{"n_layer": 21, "d_model": 320, "n_head": 10, "n_kv_head": 5, "head_dim": 32, "d_mlp": 832, "vocab_size": 20896, "activation": "swiglu", "norm": "rmsnorm", "norm_place": "pre", "norm_eps": 1e-05, "positions": "rope", "rope_base": 10000.0, "rope_fraction": 0.75, "qk_norm": false, "attn_scale": 0.177, "bias": "qkv", "tie_embeddings": true, "parallel_block": false, "init": "normal", "init_std_qkv": 0.0621, "init_std_o": 0.00958, "init_std_up": 0.0621, "init_std_down": 0.00594, "optimizer": "adam_variant", "lr": 0.00101, "beta1": 0.9, "beta2": 0.98, "weight_decay": 0.21, "lr_head": 0.00723, "grad_clip": 1.0, "warmup_steps": 223, "schedule": "wsd", "decay_fraction": 0.565, "decay_shape": "cos", "final_lr_fraction": 0.0, "batch_tokens": 131072, "seq_len": 1024, "doc_mask": true, "z_loss": 0.0001, "train_tokens": 637100000, "steps": 4861, "dataset": "wikipedia_en"}
MLP neurons of a small language model. Each row is named by its layer, matrix (gate and up: input weights; down: output weights) and neuron, and shows model dimensions 144-271. Each number is 128 + 32 x the weight over its row's rms, rounded and kept within 0 to 255. Numbers have three digits each. A neuron's up and down rows have the sign that makes its largest values positive.
Before each neuron's rows, "fires in" lists the words (lower case) most often at its 100 highest values on Wikipedia text that the model never trained on. A number after a token or word is its count.

fires in: "there" 32, "it" 17, "building" 5
L8.gate649:101066128098138086165175135196068126141106162174133169107140060208128153174087102107129108114092122178134140102167113112119089182148150154098153102105163159113076100092085139037059143178117109111155183132144123113130118123086099154080127139159175114116087143147183086152180160152106175111162168119075105135152157108098141159126128163162129134127109105089117131130143155126099198116161
L8.up649:135146149121115123136158168101091139150214085187139152096143152079129144141177144157162077093101148071091166172172131114071121111134157170096082132081097160127144101142125084143155172137149126182090132147062083116187110155136179159167091097083107112120097142096103096110130154105193128103147159136139109147088143040065124175094135125198137101174141157111167114110125107142096145194141
L8.down649:125125068145119091088101135126196145094056111115154206149113107101143105119144065175117191183155141132161084112102121171119187121126112142179163183119116059134127124166165129115143140125125087094156116119136157092123097142157095114102118163075123099127130074172142143122161080083053093184137117141117097099137143137199114102130075102115178152148094168146111124135168155103127157101142

fires in: "from" 32, "to" 15, "as" 10, "was" 8
L12.gate652:152131151109228218117146116179159112110167124163167118088107143155168137155119108119057117083172169113104165146142121158156192115084169123083121126092136150129145072159116075119163164168072093124181119133123142148144097171117058111170117104111087099125156108114182112131077126124213160144116145139108089133140139119094110155113101082120114087168099151124131121106150132133172157131052
L12.up652:105089138191120128118143158141098129109104151100142106089153110117181128088148094135138146107169127156183109125087186152121127191055072131123132127152103148148078135084112137125098112091082058166122114133117194198077155177120145133128107102123134078166169157136156175143152161181134116087101154106144141133118136116118204125110158098144148100083111143078168174128123127112089102128143
L12.down652:162113153142143170113171126157110129051115064164138209119112134088200078135126170151101105158142100107112119099177095150109113130145109061119202124109108163168080130171082151120112124125107125106135152098171142091145124143145163120120131155054162172124096144162188084175145110111107077128128141128102155147118134089139081154129094126157098131156040175168090124136173148105104120068104

fires in: "i" 27, "he" 13, "they" 9, "she" 7
L17.gate494:134117119118165140161139145127156172122097145141174042175089174098143163104202073116140078129151113114161120183138065112170113108151195135121091122144149129144172180052137135051156123195083168150120087113147141095124100187151110150084154149088109164140091087061149138070194075146149118168104118120103076179089151143150071121141181153070120166101097159162119130137137145069167104183159
L17.up494:156123106027192133152124137115068166156068128185120205060110144086128207111130068170050075149156135112153101083149168145136133147105102104103127138139127100099129142136146183127087104117129115127197128122122093198119078164130161143104111095152153154075098147166106141089093129096112125092133158116167128160129141152117101129129161180059129125179136087115138098120144124148166120137090
L17.down494:104124132115127122133135132153157165167108113152134107121118181159135130127082128133202102141112103110171158108104129186192145131194183068146179131127129135105089148096116085139142159082108148110164119106093148085156162112136121149155135141138095202137150129099109165082116148122121075138100165090103156111142117184081087062107116150154143123127132134106143124145169112123178128123117

fires in: "by" 35, "to" 12, "with" 7, "of" 6, "through" 4
L9.gate246:052191072112122114128186106143144129115109102058134081083173123093180120175153118135165115129137188107175139098127138100181105166099120127174118116138157091109158135150159160074103170117097060127097079154109119215131172158094146100108083170086152154125089121148081172122113086129149174182155114053144093163118154181086140061128145167141161094118170096125096132146138146138138140146071
L9.up246:128143092118145153128158183062116103136058169102083104064079144155152119100121152152184194120081106123126104178144151143138150137151111110127160142173155142036165148164127149119068096129101095143056139100120102128154135121130141145096133201102198102187081119144095135156096107144117138091080182140056149117146132139102111158185125145083137160106121142148131102162144109096097112126116
L9.down246:182146079173139184144126085173163175096144038106114232103138116137171151118113122130111145173111116116097066102132149106157150103158102172126157154160135100125114166111132136125134173100092098091154152086164145169119165168091113123124067121156166110144084142168096145088129121147083150159084158087110123089113083119114170161114151166136175134177122137141144203139163091109147127190057

fires in: "in" 22, "from" 11, "stadium" 11, "as" 11, "of" 10, "games" 8
L4.gate819:117139123186107075152110182149138060081097114160174127128083152126160113141136128154112117110108154081121144120202069125144102166098160144180073116104114073196130133120135151088101126081069091087146123085122165173109152152105116154071172137105111072103145103122095161093086108108118142118136151088141075063150141129120091099121121093180118168125069123105138088111142106109117043122125
L4.up819:165062145207127114164148185093093114128158156088177118156111137179159128172092127136145115148181145162168156144181042169137111094093106160130141094120104113169149160157201141116099133120112112062128158155071105184073104103097130096135122156142038153135138139164126168080171067116087115155089135088108119117143078083132136109150171143122143136116119139135136131101062151094107138164139
L4.down819:137050125148128125071099125110153177111132183129080221061150210142150183105175164076113085149140150143118085123110163140155114110141082146094136152129110113139149124093083102237176113119164120164143154112126106089148187131106094128164119102122140124136122110164141176111156148156183144088101129171122122121151107140104124140111060095141157149160136091100135160145105101148172120139128

fires in: "of" 44, "in" 30, "at" 5, "archaeological" 4
L10.gate351:145184097196082134073094121119128112173146153113119141106105153173133111166102133187103059112095203130136119165144094149092114094110192111100152087095115113106095163130121091146116153120050098144160151205127120127124074169142138135143109100154187120122166084132106147095170091118141144142165111143096136142135139154095136193156135134115109036168125089135108164145163188123087135078066
L10.up351:127110139139090157068173149112208087123109118100158127132156151084063109119123184167122128140096171153109142123138169105113064161164128167124112123143168077087087124091159078095125114203141107093125135143148156127142141151131150132114165101110182079165159120110118073179155083082139152098129150125157137119113123153128174099093149131156134125165111112141142121138168183145124154105126
L10.down351:108150122123143157118074061105135120043184155131091091113121171164091092134127153093152108129121147179189157123102151105089132126121197138116174097069111120120157078172137086119163121107158138143112200100201112111141048144074074159156078137143125164130114123128110155068157111160125111111085142119145120137105143087092172155171121114148097124093138119115091111152193098121116077115157

fires in: "according" 24, "due" 23, "up" 8, "referred" 4
L13.gate66:112089137171172103156036133099113091127134155099092116155148102147180104099111078097116132124129104098115169126124137089132204126070087137125080124117152075083167163138066136135163101129179109133097171087156127145125133117096148125108136085149145117143157153081120082112130121083180146172095170127066170123132114161108199142137164166148104157138127172155121167090158125131111131100163
L13.up66:132093107181141141102107178092102131146140121117123092174112094148127108103139107169090136095112163123128115158158140145145075089108138095138101119138103081075171104100185145096108171126148145127098122063046092117087166197073126144056179137150113211098100129119142149140157104132095180065099159143164084137080177117136168097128155128121100172119151108154151144135107084140097135122126
L13.down66:107144121131121144161122157082121032122112164133152137105099114131143143095117172083181165129156164107172187131098127081125169186179113151126149122149136189124141086108110144130183176099117178161073150143206158133118084166123083116064117134157128110132191159177130146167158108156112110178119115142106149144135145068093090182132097127145166137088108159215146147153095153131152138073131

fires in: "to" 31, "not" 26, "t" 7, "and" 7
L10.gate259:098048157160170092158116052036096120116164197126144106151111141153074158094120067134171095186146123102131144113098095183156121101085093135155167161133155110121201088106134190117110123107082118102068091098138142088099104128128182127138102106135085106165156142097103138129128110138148122093147147135139114118078109111138123164220179093109061112141156177122087110143142129114126155132110
L10.up259:105107163145148114196105095109136063163141125138104104107114120120104109136087115094134124113169110132162141132086095112147141094134119119093122117175159158083234128153140122162120109099166100156125124116112145150129141102124118179136153114157131077117167171139105096099093093149144113178079153093135094098152162115151163149141129122099193136109173184091121141158166130143173140154092
L10.down259:100131102113112144085133096128106170145128148115161206110148104242104142150096127133081139174133104137117146091156112123135157169180168131116194160088142131152153149078140116105130155167116121155157138088085091124127084126130129149129163120132176138122149142129169120145124187085129132125175189128186142138142122129155129153214108118121144114118131128091085100158101109121108182158190

fires in: "to" 26, "until" 25, "since" 11, "after" 6, "by" 5, "in" 5
L12.gate665:130134113143195108132106140139177096129199159104134131166145090150104139169117122102075111163127154159183134123129145117079179142135169096137110160162085170151153126183092128149150102125110132150176077138170127190119118182083160121143117087144142130131119119124134182099188105096111146107067163143177135116055146095130161154121121100077112091169068162098139123124135086118142141058040
L12.up665:145143174194130140096119159102095057148164182072174158106127150138142107122129098173084093132149156104151100130117145176177134111121163161110190076122111174128115113192124107140110146138106114118154103112120068109104111108155153101098108131135174103157147080119126160054178135115145148095119176120154122158071136134116155174141102177130077116090130076126082124138160074090148102150104
L12.down665:139066104095129122175145092170118136093116134107143178155130092120062168119187129140119176113125167144147095103118118098087109108144104140177088098091088138163102182115069137139113108093054103117163155162088174146204125154094128133184087100113113122120122141157117106195087116109118127134134147146166122132184161103118122103115143109166131073107063151132137160083161116173149125069146

fires in: "by" 35, "according" 20, "reception" 8, "demographics" 4
L6.gate171:140096097151161143136139121129091102155087052105128131124113123141131162161134145128087109151098094129095065139183097132096063169159086094167105120050168106109070186105085180171132122133125185163140182065143100106133112148148139113156140079144189102106108110098120121151084096172178106168087083067172123179118160138129098126105193174143180116112154107100176079118169212142110133164082
L6.up171:085116096106156132131142121092179108142065120101165083090130121123115134079184184172137072158086125103100125176137118114111187088116178113126070105103117156121071182119126139154072120130128104146121136142066153201074108136097173053153150064172118130117095131113125108153114133159131193132199158056148123124157107126096151104057104105122131107143114102125165126142154148069133130142140
L6.down171:167086061111127152137136119103114167098167109162163050128163102066132199079072138085069128151113101133128160077152143129134096144106105064131152139078178093110128138070130149136112111167123130133073167085142112133170171160116133091120100152117146132166118153098118136099108178134164067167114107106132078094113157107162183163104116167111167119110162154140137150071117082180116138156076

fires in: "that" 21, "which" 9, "it" 8, "way" 7, "man" 5, "career" 4
L7.gate98:127180111127101169142075163089122089110165125182132145145140098104115138158102116160135169123086078125153110053129095112168089133096175141095153159118130131172145115124194160107115141117196133191127103116116112124128124171187166096174119136179098116164109153157110150113105132129095074095055131097159090117158141081147130144147095157116140122129134135149083117053111212128107075168134
L7.up98:094132086148184130116106160127078150138122191130170183178075132159090135139168115183135117158172176134068155141118179115186114084185161139121112127143115098120080170111095102128074137146135156108099142121111151130117067112144154102184099115143190105101155167105098089107172150095069142132079105125157215180143196145141122124152141118129128144132094160099093112113122120113090128101095
L7.down98:159069171134129152202116101171163169081121062138127117101101150122167105143144199066133089101078130144169106110133119177051146132157052090138141097118120137134128074172134108135195164144147123150120105110120115129137138132133105099085171142146111100125119077107091211168092164097096095143168133114105100082130094154078149150113142098108112125129162127097128139205100122135175181137139

fires in: "of" 15, "more" 12, "in" 9, "many" 8, "new" 7
L7.gate604:170133112124109167127161140125140139146127106125139134106120136180136083119111142129112168139131166071124154147143105060130122151096078157107103092137158164111090135135105190091087092152085140026184147089169058201150117192120091091122142105196123067126122159161132141103083068143162106148151076186168117127104219066162133145145172082134146123144152132121106150129134102161109132092113
L7.up604:149136155126184143147095110107123106086135123135098144125109141124137124153176136137121084111119073178128102110129088112088164060086116063115131162113074139121162161159151135066162123158137096110126106149143085186090109111177133092126071078124120160100158139150118156131154132176150100114116124067170104133156102154142155174119080150177137075144136196142172180135098126161129203099031
L7.down604:098102126132155090168063096098127108133119115135106212090095190079092102177074096099082104105103126153108096108093103146104123118098093125133092190136112104110141126133105138102136170178143126107117139152126149070094072132133143152126095103143145093145140064133142130149160168062077158159130154114085186183104154128084136115091129142177126137137096141107087090166180136151173076164107

fires in: "would" 33, "to" 31, "could" 14, "for" 5, "against" 4
L4.gate390:137151083127140159110110131089167068127161158159145132199155108095084184144144067122186171161090168122139147179143098134155162143107102114100113111105132114091157075136162149133156192202130113152093098111135180183070105136091154115155155121089093166102089174131101160170122122149116135142099137151146100134088161142135131124063108121148173125087151158174073158117146132112098101149128
L4.up390:075091144183153088117133123136106140124150150159110130122095151143144130114099093161182144107102143138059170123131168154102089090117069135121073187104101102105159133138116122037081110168124092143108063134130156152093132109070152139154064117093104103159105154135090119115129095121115094092137098148117059080090121176103164148128139109130122144141103180139083159095128152139100123126124
L4.down390:124181108136161129151142119082169092151190149091165066201121187115119128092152112117127149138143068148156163120104099132124136131113132213107147143149146158113112158119168199076168163129245156146124122141121139124194172151123091149112195177106128137122130115105176122097133191127154152175070193152142149152127124042151170146133112120116144101109133129131102096115123059102111160151128

fires in: "it" 52, "he" 27, "she" 16
L10.gate735:073167149125142129155095233109167077089130187124129114130156129151121117138143061134047136160118098159175087149139167137160097147172105164165146154134183078093200104123124120119103145134121186148154176123133143163086149164110106140094130107126170153154089123083131182158143143158107135168079168125060112067174151142114124159142132096127166110143117182143133138109116165068142124159155
L10.up735:082138140140155142079130125114125156194136144128135093151118162066131135107089091134129090083137111149154099119102137148121087067130129031117083090108128135100114145173158169054102150132132156154162103116132114130134142137120106170097081173221172164136137079133080116167172129190114149114081090126117122114137135168114181105111151124119124160108075164126156077123083144147163096172140
L10.down735:151130116174083098135153113118156085176138150106140125083072135122118132100189102185141158143080167181169146130110089211127116093146099138109133188118071108186078112125124084083141184143153091111116145124146127108169106137132149119108164115122142117110107112132101129127065062101138171130053174076063101191182062124162097139092125125118107084122078109088089114119139151146145101081125

fires in: "to" 46, "not" 26, "t" 18
L10.gate342:092218107161151095127102137100122152063130142166154131178077129164161136096139159124159075124121194119106141085096118090099173122095143169127082132155187099123128108135133175148095082147107120110146089083087103098088143133154161079140143133170081126172145129092068100114123148116154120135110118157122147097114152189091114134156190163126116098100142096103106077073139076052156189153111
L10.up342:132094175161118080148050130082080112147137158123150163120135105140124101151134103095086122154155172153133159091122115122159138130112138137100180132136156108065151161147113116149056159144163080108079113196101121120114099102168150108115089116073145096132112181102143119167138127118106163108084111086178139132110136096124067082116130118155137087095161177132127129156146122152115142049072
L10.down342:093178176163053084182140118084094191102106144139175204113142142206125117105087107161106142189122134121112104147160135150064132153069172177140106090138159163152131090143104100118077127109129109119188112121067129116125193162143130089148138118150087117146136124086104072192095151120099146142144195176119158130109104137108154146138140136102181099106139139087155099109119101094161077158110

fires in: "of" 40, "is" 15, "was" 6, "in" 5, "from" 5, "to" 5
L17.gate262:168177126148146147146140173193125142093100077142056142116108180152099072179114113129137057074110114149065136145168120158130087143143153125098122133137095134178085072164180152149126167139108084112184099072143080145049127146113096089127063102101102090189128109082155140154137126085124137141062086119110116093149162133131103149140131060122089183158157100148148158125133106122107135085097
L17.up262:109125138164152154141097149094101090162111080094140137078159152169130134124099121137104155111138142124144115110100143119138108110105144147008115065116049105135135199162166084055110149205140123102169075206124120103160080103098132174135053141122118143153130154119204159034136059174182147098146168166142126133124148166078147113132114178109129117172081131111193147143098103144134117110045
L17.down262:125135108137142141132131115137129129079187116095152144171097055065134095084064175125058185184118124119138051071087116091122110112193127083065143120125110111150158108129114107117126112080085027080075158129193168130158132156129116175121176158146171105146140120109162156110120190146164153184117104148162140105109119137182091107151102199161058114054148102121084103122202107131137164134111

fires in: "as" 36, "after" 16, "it" 8, "when" 7, "before" 5
L6.gate626:127057158159135133129168129185117132125146139136155104159124128161139101148083145138197125079180147169090088145161088135135147205112208189141127186141168158149096047074143127073083132144105176122143135126093123115083093116117193148161106103093156140151150116163113101180111157074155105135137133109099105123112132153121109103074162065191138166188126147186151151120154149108141170193155
L6.up626:098125129086110170141147131132100117103114110135149098144136088149138075111149142119165104122122093113142110096152129108158133158144107099133100117107157126213121108131114088028093196132137136185173114165111197134092058111046099125117146127100142116096114091136073069082191108082146193172133130055093115112140073068106137093073143153144112133159126086128108119070155125093125083134110
L6.down626:128118110107116112124142084185131110120123162131137170079127186117131111162129127154115123128080203124119128156144173105106110076100116141110102158082184067091105123148111116151158153113131115094186146148168113070201144115176110092100124055167128136178100152109085177117144150201061132109123133155100113128090211169151108122150081092101137097096117098087179139140166118110092131138144

fires in: "district" 13, "during" 12, "according" 8, "from" 8, "located" 7, "at" 6
L5.gate807:114081086126154139137085161193112166160161146117137116088178109111111136118178131163105149087146176151101145199125143125145162134083084122102158129100099158151166150099159115152057106152109156160150067153118173082145108118106130089114139182124125143082054154197120152133094143148136111203148168100204158156198124146103165133115074108127086159120148061128150122103145142142095106134094
L5.up807:136099147160133148134092165086125122145106045047107169099101099078094089118114181115172155063087130161198131107090080110121121140092061119084179099140115155101100120163122120139174171127138108179120154129137134086138109116082125045099166110128121095145129135117103098184139054130112075126122111129097164148112112121086159130134134112161137126130085181085110160116179125175143118134187
L5.down807:134160161110120144135115164120128132162182106061133172141147122153150137119147137128142172167076091119140128096111125151168132102139170130223151059104094120154165111135145184053126096155123111059104176132138107118123164148151132117091153170186138141148179166124085180128163134131156171136100148170127117124139217140150144138145174110167100141133106118138141145129064129104139103171162

fires in: "to" 31, "that" 22, "of" 7
L7.gate359:205161100150153115146151133140112099178129154135128093147102153132072140117131091111163119038146147100124087093096121100150059153137126096100107128121143213168077080126084090092138103148098134124110154096075155140146119104105140126116146078056108127147178086098100137170204142163114160103111185116125127125092203124103070119106141091135120128129096155106133141107124193100127146123111
L7.up359:121116164106106092070151102118098136116148205100097126145123146156084167083156089154170106117066150059169175118140128118124137085154098158205144155165199135125135108117073142129095151054108122141106106137070117153118097164107182160116141176113188112119137181122099153155060136046088144085149098177147124160124167111108066181164180106174113141157155155196111115138122146115119185122124
L7.down359:130162094154138190143127079185156173130144140117079210096122159186109111111178105141151130177126113148176148124158099106122139146148169103120190179149113194146153112075090178136132143141146165137099119090090091115152118103171165042135095126155098130134103132068156140134109110046085146115132115128150141074129149107082089188147120093122148075182121160106114131155175143119124138103077

fires in: "which" 55, "that" 36
L5.gate104:178132072112100095128152117173097162135173122195108138179131093119140119151119147151173140121128126171135124091184193163123098116149157125151090138136151176105104159083114086147108068097164093163114117144103141133127099132135168105190119107206192147109082097102082140124132126057049084145064118117110137165101104078123088133139091165117118136125084173127102147146156097175119189122126
L5.up104:147086138128156119138100072089190209170081178168171098184150112143148094144085090109133145113129146110105154116085095137132085089106124190158110139134159113121133137111137159131131076098126127139126126146105095135181137136086188071191149127139210135120169145130094171139133175123126122094081140158173148107122164120121159123151062129098134167111117113147088061110079165136141102141091
L5.down104:099156105133082166120089142133110090133117138169128135162121146113071168145179141116183168150097141158177137141150206126081213150132110068131137090158088059109144147101151109149147104135154161147124124133117138122137122136147108171095057152161066112143099095186161150160115115086076129135113138113101105096108103152072031117175111148123123140181084174105106107113175119096100183156130

fires in: "at" 41, "for" 16, "of" 15, "with" 7
L9.gate232:091144095117129131205118171130140137158116114149115116132150152105101198131169121197178133061115115083118164158164185174123088112044106116054185154156126145104119141109139146137072054132142112140108172093205134189144096136139141095156157079165146157157164140143120248122153107060158140099124127139066119150109103128140167142133101119125101122128104095145110125079179168130137114095051
L9.up232:147142212155061115148141173169140118030127173103120148155177134173113096151121200165175100141130147204086076134140089216144119103144137123172101109123054142156105086108125135124087104142156126162113186091107170091122107184067114136160201126143108094154137069109164103136089144160186181102117122085086107057118144146083145174084120151121074103181157093129179058112126113095110134133174
L9.down232:160121144140107119103140122120129158108165062176126225107053057196164101108115169162081133110096149159144107127159095141122161117126147168139113144126169129183154144112118118118122161154119165088140063166143119112184160129141141177148095154090179110152078085133096093111155138069122132115155103188114116091078139121095145094127101120123086128091172125090118169156123106126096131160131

fires in: "these" 15, "of" 12, "those" 7, "million" 7, "000" 6, "many" 6
L8.gate630:083112204113098126071107105130100057133095167181115131069098100132124171101110149138115067121067101090110145123172090159107110116090133131127107113160068189187192115117133115149143118102135112115127183159158148138126158145155099130115138097119132145082061110121133189144124157122134118162104186119137109105100085152179119168141141147096136096133160140139095116108158162152155121071157
L8.up630:081143142129191109138097132131134068131135135143196164113087097091151153120175120198149131091118090096127132116181149032114089138110131133124133099144042123100150151127168147110137173119091106052117136220157095157139109151136152153101098129086137156066182100147117125126187107075095099172145143118107110146136121142084099127127088131089132140122135102134164158057110185120112093089113
L8.down630:129079150057096142102139114166166079136173142133130161119156156133088147121141183122136071170128176180149146122126079161126112134132160132145114153100147143189135102066093174123165166124110112080087110122136124151102119111187077142194121104129154131103175107116122128145094129095197149150135144137176162095057147179164165116092075134142085140133136137214103106120118137133134165148159

fires in: "in" 31, "of" 23, "during" 4
L7.gate641:149117088130128191137097112168124114076111155145120155042100145162106169180145107076142131084085204141114107126118144135109087146131193140186144099193173051111118124168157145123084130099088131065127112133116193195143081133134141137153094095107145117098121093094145121129146026118108135124154166078126107162096085126140054093131198141108130123131046116152134095156163144146126136112064
L7.up641:164150116105129108193116156136121128090122171119150153168144097074085142119116174127176134130142190141115145140175143086129155171174136170079122135093112151192092101088100186136070103129127145109076135130122175129111076155096126101134162079122126115162178169099096151110113052148151117099163125145097108126147188145151117095164110163096109121157074108109188126141107168142095120184054
L7.down641:133156156123115160082166125147155119143140214103103152156130154105116119137140082164130125116114140130142050165152099126099071064107119155077178118111134121113137172114102101078112145165145178143127128107137157247117152157112127147135166095126210128100134086169179107119104133126077059144119123105167106107123149112150123129053131127082138171076133121163138125117158169105156122127164

fires in: "they" 34, "which" 10, "it" 9, "and" 7, "both" 4
L17.gate673:105102167122120108120155122145180137121145160145124128175115124121131137162148064121102159081160084094143126121087107181141141128125133123089173085099169149107109110111128125133125172142134116078169082028127131167102190152107205162133147149233151150188127195061081099107165153095095147135191124120161153137119143161121105106130062135117082164092141165096117097134166171164138176100122
L17.up673:159162233165192144111067148116062082107167123141083144148188102152163142156137146058162095124121102080165102132172133081104114125137155154190106152173149149147131111131063154101154112148143107183163117172049115123184090122110127084149116106123048073130143181121111130078090094163115172094097153121154089075136115144073076098169154114120125123068089152143144190136123080111183166169192
L17.down673:132108126142097132095119121046126107165068121099141119116103123128136127164176095140137129081097118186089120159102044135115125112126142130104093139151124085136151098139176100109154196081147119140154070100135059127121172091092114154122099146105163126102135128094136088115133127092110080158114168115114152136164174130135122137160128185118065136107114128141147101124088071057138158136139

fires in: "according" 22, "to" 22, "following" 11
L9.gate819:173115181108131131136090131168103094134025165095103119063120123147146148042132127165103116145059175103125063181126126113111104144125075104153119174078146121078141181086116148152089137153122143179102080135128070122093075150147168171111189073161228153116053138151130105126084107195127099127071116109207132144170100161108130133123155150158108115121117101153126154082085131119078105171149
L9.up819:157104058164142067110121131101098146138099130113174120126176114089136089137146178105071159107065122079066159099120114118131138145093177118134126053179168145177172111129137204133122172137162125120055146092178143132104172169093148097061173137122124087070124144123069122124084117094146103116133179133130076142165108145154216106086151159147164134168170129173163161124142126122150081107145
L9.down819:111115057128096123151144137161100145126146112099149238140173137089141136124085140063125068159176138082105165133179103147098102141118127164083150094127122188151128128100116120123078112075150088117086129133152118112137159160134133122146159161164113141164162121161122139051124168061140142160094100120132186172088117095094161164098108119185142188078146139122152060098127149121145205127142

fires in: "and" 30, "which" 20, "was" 6, "that" 5, "it" 4
L17.gate26:112159180151150132078112209139130159083131161168232131138152120053143084135111078121075191113132168120175145119120129100121083113106115147093090094117128096172130092114139071054104129115140124122166137094089126115074132112149126169124126138121123130169190118153105126145152078133144157105146147097139138167098116144112156136119116111137136155089076124130078136125136142082144137156117
L17.up26:086122111164147138109089187139155155111159133130157119140147141126126094153072086158142152094125126152094125167070144113116108126116118117092125114173127196137156130101096144085124156168149157227155047180085224159128198142083129106212168103112144192138122130092133133082121137100132100133110172073150164115115138092183182138100091125115185178080085122089130115116100135115107126147126
L17.down26:169097131074138128056073120116171107190062124156087181064111137145179138160121152080083106100124119162127177155111120104141138103106097129153143130122089151108087116129107182146143116128084128104158184096127076161170150155150091128120063127142136153110158094106081121145101151067120186162191131168160147142182125121123131120167145069111104069098162163121169077159130142128175130090111

fires in: "with" 32, "as" 20, "of" 9, "acquiring" 4
L8.gate26:212144139155157121168149114114163114144161133101182120136192088130180118175110095112212134078114103135103153066139113091120069149079175120135121119121166114055128125075159154083066150054139164117153125106135104208122133101104128131058144167081134132125085117111149100089101110157127163096107150133120092109069148149130133112036129167114120103153211156165140136127143175087109218113082
L8.up26:134148143162110069161153124153147093122080145113182119095161085155128130167049194124157149127188120145177134153145176156144098081109106145166125111150201120149182123126124155114068099120125156154118105150163140157116135157089093080135130151070173157091127064128113203093100071080159113142158124100126089088145153150147075137097126094170135109118081187174158209162110130104141154083122
L8.down26:146096179155191145116095134105111104155115137087098189145100189148142193093163091169110143167168119129039198120122123131176111163151181118099183138162132091194106127141089118088189142138127151115153122113166194153165158123148077112159104062103119094124137100125104142144133213077126135115087139123079132114150171106109173137146137117119144156109123114145139116109168065200087082111090

fires in: "world" 24, "to" 20, "by" 5, "book" 5, "under" 4
L5.gate814:087106161091137097042144103158115112083146174182096144109096155156158162096127133096139135115150142106121142139127104100167086116150082072143104141098122138139080196171168125136166122085142075164127128118150143093069089129121160172138194144120175139059121130144140149110118144152110157142098136140164156142136048157098123161184164107055140149056193132096105140141100120111116115187145
L5.up814:123124106098145088134120102148103149131133191120140111129097096132159124126088130090119108148116180095078101078132070205121131194157173089132077140132150133132124126165163140088071211100198137171092178117115152170102066142089125152052160141107156143133084175086181078182139088121133085125134148138108121137177103091136125116159105088105121157131100173120106103075032148102109104111178
L5.down814:183126141081142130151118073124100119104087084067173141118167111155150074133139076109116027125107064152213098068138096138107136139076146164132129118152110179091171112101142166155206124115116163126101110146094168128133137120124141167146126145096074171158145090159071145132110133095118129127116129135105117081138118159106176096097121151195141118147132151149129176135162109150140153168137

fires in: "in" 62, "of" 13
L18.gate79:134095101087093095096120134197115134098086152169144158113138076102155142114137157131209163115082156085119078140117114101158118167130178113118167090081119157069103163127110136115122138165079112127106120144146185090108147174157128155111087116163113089108149107130154153156145119114101121125144099134174194128136190117153083178071158106067109107145093124178140131119167168159132099150104
L18.up79:151131141106140149092163142143080182134101133125159114120116142106174118126163151156092123138093084107147111127112121143143119130194112150079164122115133099101063162083149107175148138226041135107125132163141135154113140215110129072118135097137182103112153087098094201094143160098146147116153154098142184127183161158145072166116156079102148146123136137117158128137170157180139093136133
L18.down79:153060170129171090122127108112128119058148130098150209166156125165122123136144136132090122142152139146121073085076119182112079111161109075137137088169179120154158101158045166107127155156101136165143135095209091128118132132113065115147144140140188168176100133161150110197076086118192128121083156091108145126087099122168161130109099165098125078144103136145103129094119120138124190168092

fires in: "million" 14, "of" 13, "000" 12, "500" 6, "family" 5
L6.gate439:113157151116092118109206112106099134113173127204094140099161107105115079064154126163160108140094136138145132134150121132174087147101124067146130144115116137166108097148133146176124121152078124092109084158133114123089130102153109167024141140121146139116109113118133167128119151138087125156063116187166081218126168188118135085153143128071149123141105116118147148130139137130117098107147
L6.up439:123105071207093145096162149094132108175111149103173158137078117111168117088157163138093138110135146170162141145096134141140115083146117100090111125167071112144147158120167118143173120086123093104075109151164136161058090142180105132069145108100039121136153124108127164139085119113153074117102172134104119143137077114175127113095106088093141124090152137184142125137137106130090121106141
L6.down439:103089132150176199157094110152107099151125156088157211147185132131150147125133133148073128178137144106136136117153046130145151064135147148110057151148136130159113142176174167137183117127122151084190100134150145178103159126163097247190117117141123187150187121148122137118083082095103146149133149137152164133111172102124117111124100164179128152219152149186158148115108099140172102090117

fires in: "to" 64, "not" 6
L4.gate225:118137111120091127060086153136213118103124135076120117094151169121077067099120097080151152141156145075111113126065047112116085150131125084180192159118140100136180139156150129123167172144129104143094073070146132132112061112128125161132131120137091177189168150143107095133146123070190141183114115090098166107120130102090057100133131146136163096164205176144075151123138129105123139141121
L4.up225:128089188138148101108122069117088141117146074118135097154145125149058158133114121167131170124109129121162128109141140183100116140119102083134137134103117092148140099135131147063142120141105039083182099144113124120140136109100199154120137087148124123110155230113125141199138116140142095126156165136111147114149189109114102129153135116107126143064100115173125115164106128142129195167086
L4.down225:126158113061128150137107104107194127077107061109142162081122132091134118223173103145082126110124136146154194143132165062137109107178150224143121097165066158137145098146128173160149155156074073072143170116116105101140061152207132129086095123168102146126133102118122072101192092055078136097119160152141130147107151119163127152122131114146085081138101121155118158172124127130150149112106

fires in: "in" 52, "of" 20, "civil" 4
L17.gate666:135139091076141112074145196126104092122087084085113130098123151171088127168168125171153105111130108133158146144157154155127167122103120118116104124093154124165135135105105104124172078151115070158098107091125080136153106149131078118113128173095126110101137122098121120138119136097221137139091089122097180109180167110102142098081165140143110138170102142103096105162130099085132154078108
L17.up666:101105086158169121138209130065127090139104137112140146158120154141131131120141147156147090124117135153081105130099116198150148121105088134110134115113086181078140147094185136121121192136096133105131147184156124124132077204163146131096181085050157140097197105191100166103109101071115159143167135156132086137160172140182121118124151128155104067099121142123131091089126088152102095173098
L17.down666:181137173055115118103176082125147153108154106145144194161017082174080080129121114167088193142127131100165087110149128179119112123173187104083158128156164132129159175153159092181094141155156095101102132135080082130115079058150180125082149069105132143136106153163161107143191111087094165144111132126149106108135090093148114168189159098112137152179114089135164112125130137142148128097147